Weights of a small GPT-style language model, trained from scratch on English Wikipedia.
Size: 8 layers, 4 heads of 64, MLP 704 GeGLU, vocabulary 512, 6.56M parameters.
Training: a variant of Adam for these matrices, 171M tokens, 10450 steps.
MLP neurons of a small language model. Each row is named by its layer, matrix (gate and up: input weights) and neuron, and shows model dimensions 0-255. Each number is 128 + 24 x the weight over its row's rms, rounded and kept within 0 to 255. Numbers have three digits each. A neuron's up and down rows have the sign that makes its largest values positive.
After each neuron's rows, "fires after" lists the tokens most often just before its 100 highest values on Wikipedia text that the model never trained on. A number after a token or word is its count.

L3.gate127:118153123117134132143123128127137119127129129159121126089130108131108169127138144073119125164137128121169100093112111119169137097125160180077106134137142151121136100064135134097138131120094108101099130141152114107133087142107111142112145143105125146145128126183132147114167130104112123148102110126111137115150124116136170136080153160106121134141135127147111105095154170077101212149126153142169171155132111125133111129115137107124114137119085082138119117119095105157184097144178094125135090109130153126132176138096116140128126110136160100139121115152155123134136123149114112158121165177137107180154140126094175165143114126183104131135119124140075163083092145129119088161108113098132120157125113095124119155172144134118103132125122109153097147075116148139115119136101128
L3.up127:148137149094103167113121105125159116150141095111131093139135116119153095135121106118102047080164104150081114127103125078153116092147129134108112128122144150120138178147177123116121140129145161109146145130124125111149134131121120143132127161098166103147172119108121146099111126126159100123125078139106159126113112173162150078095122095157107092113119147138156143127147105103132146127127123132126190117086151163153161120136092081111150129124114135146081178088105122133145137154109100171111113125132108118109144090117088119108144098138124154181132188091149121119175105148148112149107137120158095101110130113153119099115149087124132129155119125120118132116131122159162094096123130142097101137134144095128150116133090146135148182162138111123150104133152085129154117153161142
fires after: " I" 44, "i" 21, "I" 7, "ou" 4

L3.gate234:139131089103134096135149131142137102126091111086127084105129099099150099149135155118170119135182191152099144122126137118093106184121082103106098135130154188090082119155137130113079093096122077107103128148114157091141118112073126127088131092131155142116124154111172150071117120143168168104125087141135120146139121131109180172138140131119147113132123113110129155112131111098156120133098133136150133123115133142109124141080101138128095154084124134136160090106080109130118124090116148110151115141145126140146138117161146083168123160109133118128152110148159148115086129158169133125127133143145151095154112145080101158090105121116122102149123111142125149097109110126148117101125162129093163157101130128137113146138129118084128117108126126120106109112119146139097077153139115
L3.up234:140103145130152123092153180130168123126166101087147102134140169119148113105155171125154148133139142116130125106115121153071137193123105117138118109147188178105145172163128113134135153100142115113130100113121127105135133094116114092105151125145164137142140146129150120100061137104164174114146102172106121126119139126146155138155164089135161108121107133106129154084106115122143108092127099136127156137107138131106126152139158136175132129110144139129090080095116138095095169080082137165167110118126111143108097128133131093111126171150102132112130110108114131112125075122123144118099127103102163102172120137083133149089140134078082137137149119134132161135108138102113158126156125124088128154132141146135163125095119108132118109130128161088116125135119129098157095183126112
fires after: "ec" 22, "l" 19, "en" 11, " b" 8, " for" 6

L3.gate206:170169131128105129111107104159141122086146113146164133097168121096158123161115099119103144120136126142123161159162091116158086130108127173111144123111148104132086111125155104131139132163178157097108117164105121121126070131071104090119129193199168099115154148132108115133144147140095080163116147112122140120170147119125122112135146154134143148104153135108140150143111175130116154094144089123128101131154136151125133121143096115082131132124123097132156146091104107105174115149140125112145167097102127088100152163149176158125135093113100112080128064138102156139124117143116121147174097122100130120152112122131139116140138100119150144134087146133107113181167123103128127151126122113131120124151106105128115168122160142100112135149124158129111131113168155149135161130104118
L3.up206:074143165124142124143158142101148118167124136142072114155095148125118089084138147106120138116071154148100110135109113117085136103164148141110129131115204154140156129106116145106157125096122121139109174137125091111152154106123118144117120117120147126153109148139137127119106103080157097145151147133150130113119107115142159135114107108097175124124055171124165132183133181121166110130128102148150138112168129111191115181104141127154102150108119154093134151135117137125156155110124140169108118147172130139137159126147146131169109139123135131116121142085171143105152111093139161127100179157156164090135136186059114136134130122136137129159119085121095134124110100129132143137101114135083119145137113125086124130113139158128158124116147117113151111137110143125118126110136118
fires after: "p" 39, "th" 11, "ro" 9, "r" 6, "e" 4, "b" 4

L3.gate298:122147147171164110157132126119108115096080094098127107124132113123122119170084097107142088169139075104101118165090158085117085114141134129098140138172102096117125132109102118152173119148122128118109081103138155107121127123121151091120147126076161141126106070138117159090125149122131108114142151137155137101096149138118100137116133136133147147141152145146090145110149129123144095076114123109118141117168130156145157119091110142143080161110119150123114105118113159146123117098126128138126096123118150106084141175159124108154149135107145144086138161121139135109112145205130123102126132108130097106140111076098108128139123126138170106107130143095163103126126174111096091101109112186125122126094099097139136121148136110136143062172107122159111111122126091116145132093145112
L3.up298:077154159107149104135142181117083155113163120119134125142142129134142129114112139122148153162159152115104189135137118079093117169125143118129156101177099123126109116125131120138112108125071115092122124137140125130165147056121157094114152098145128148133128089140126192069117149116118158120122104154118073145091107119147137118161145139112132096113138147140107091107140130142127091142121090132173159132172120112127162122115108131142098134107151120163172090135136094113112077107126110110114088134145126102128121142151130128152094164130145117122128094135132134150136126187160119141170082106127132131119123117119146201143137156128116128127140137073142124097149162113131129134159139143129115126089077148160108108153125094121125097120119099126089081103113096118135128121115153
fires after: "o" 37, "y" 24, "|" 15, "it" 4

L3.gate317:185139105123149115135080127111086154138149165125135108150136096100145146102114113104126139107125151138101089126141108110107132168078087131113120151127121116152062156081129113157151122121125117066170141097102148142111148163085092131110160133146126095118108105101163106165170102128130112093101136153166098168150131131115135131108063118124116098128121100129132167132187136146155140172114165153145147120120138127126141102146135134131131153135104128169151105119078134149158098121139126144080132129150128138071146150113073170114157172121141124115181147152151121162081138170149126118136139116142149151112135129152147117125139154090145137144131137186141129124121118140153130126133148121120161145142165123115125110147161088111106159111124131115107143110112171119104103147144137
L3.up317:111131182142165143159146119138139121111115143115130164128125097118118148136129137113118135162094099133118162108112081096142159099174110136121182077174114161175127139118117141152191132155094156115136129121097140132114109143128096141165159119138113158130104134114125122141144095150095126144122147078083139134158133139143127134106103126118127102132141135176111117112113155161078112134116085126136116105154086123180138109116146131180127125107154163121074097138096133160114144128105101086084109157146100091136154110189125133147089137121114123135184128088152137082138086154127107116173109146133095119143119122120112137102094123141134160091135087107105139116106167114117121104144198127129159123108112146131145167144146124098116130122118133104126101090123136112102116136152130
fires after: " |" 21, " A" 11, " I" 10, " F" 5, " T" 4

L3.gate112:137115136159128122147138133101118172103151117141155119155112097120141169077089170171170153165115132160152112118148156148130134154079093175111160148128136091108098146118174105144091148172132111136132129134162132140106111135134144121125145112066102077156129121128157177135139131142140123152092126105125125110111116142143130125111124135112111120092111101144155135087159111119128149128145155101115158115114156168149159119108140169092108107133137069148156114137095119146086078175122145117100106131105136120121124155116139117131129153111149110097102150154129145110105160137159105139124156130084137132132133084150129130135175169108136087131123128137148103088182097085140136118167161084161097107146178116150146131133136156126143077167145156146117105091130117142147119123117127
L3.up112:116141103095126099132121120123130118120130116108132124149143130108126120155069137157182133128141162124095160148101108125133137139092167143158078101079108166136078152149126134128095133104163112078133149123099130156118127155090109123171136132120083089125155106116136124118100176115142177089170142149113151138100171131135156136142101132109174090083077087134184139122125131103102155152138119143126125137113113157142139115127135115085138078125143104162178107088157135128123112100129143093146111116166104149150136159120104110157174133141138101112132120121130172121091117101150133128136128135101133107109124138146132157125119156127153171127133142094144146113134098185175160066121148156095135090104159153159151148134131150110167111123112114131120111129118112128133164134149111
fires after: " M" 23, " B" 11, " L" 11, " H" 9, " J" 6

L3.gate451:162100140160143123142108112167122127123139132166093115154165108148152169175089151094153113111088123143144124096152144176132144088127116126153113160133137120141122106119142135156155127127127075119136145149160120111151132162130138103143117153118101098116070127131123139088094155158099132088121133088091126147089111117117123088152138129164092130106123111142129172152142120123096146063148112160125125105146132088083142077112117134104106108092125137099134089109115121121138159137174137130107108149121191118124169119114160102133136141140154104094128107125101160158111145141164136176167094143144162128113108108111096162133159107135133127138133147154138108087132115107121129142151116138123129163139128138091096157099119149122123141147084189134172096111133114106136128174114179
L3.up451:126133155129126146144123118149102123097146113142155108074098135144101172096126135141132114097148092161085112119147131129167158150085103137139151163129082118127136177115116078125127126118131101106168148137082095163145162090127073117116090107132141075080137116165121136155119123104094085112114122122119153148126119108142146147139135117143117101128134134100168112110094133115146133151131132136106151151138126137127137111138135092176110124128108123119142092135091163124138129145146114115048124101112133147101121074142136151124134119145115172078182081123135099147111134125133154109107092146150110135121140130129159107112139111135135158121114109077099128118089146124160142154072112131147111122168092163073105174104118165142129117143091150125096100125128136133091152132089098
fires after: " Ch" 23, "t" 13, " ch" 12, "h" 8, "b" 8, "it" 6

L3.gate131:148129159089077133150119094173085114137139137069158102084168097137168129136127107134153094124124123123096116114134147143158140150100092141153159097145125177127144127104140126137141107141126093118122118137120157171145080141131140120162159116134090127087145096137156171101148133121144130129164064142153095125130078108169135095160117086112119134149132087150138135152135116129180161152131119104129126148114113114104171122107131107122134100100113133136151107151118109145167132123158126109082091116132178120139126117171130088124127117138103090143133115143193138158130183140116116124127136131121104138147161153115086155120099170114117147111098125130130102081129118133173138145152167136133148134095169141110109165163143153147088131139172125119120171116094128131144146123139137
L3.up131:154131150113084111137138133158069109147169128108142125081150141154137139131113087128154124128141112132120137188140147105144166145106104121125137128115128140154176107157124100127153113141163088160129109143136118150146092133150123147119177151138120137138122120143105138126133086104137120140138104130129108126095131122157153086167116104075138128136131110138135152099131123142168144143154139079110104177099119131106112174089132109106151074110144132118135083159134118147135128164163151133085128091152144121144133147134146143122095078122108142112107112142177151171131149162121133135096144170117134121152199159065121170118122149082115142130132165122121129085136119132171104149136126121114142130122115141110112156134129162144041098111141138129122192147100103143153112133123137
fires after: "u" 19, "d" 13, " J" 9, "r" 6, "ent" 4, "ro" 4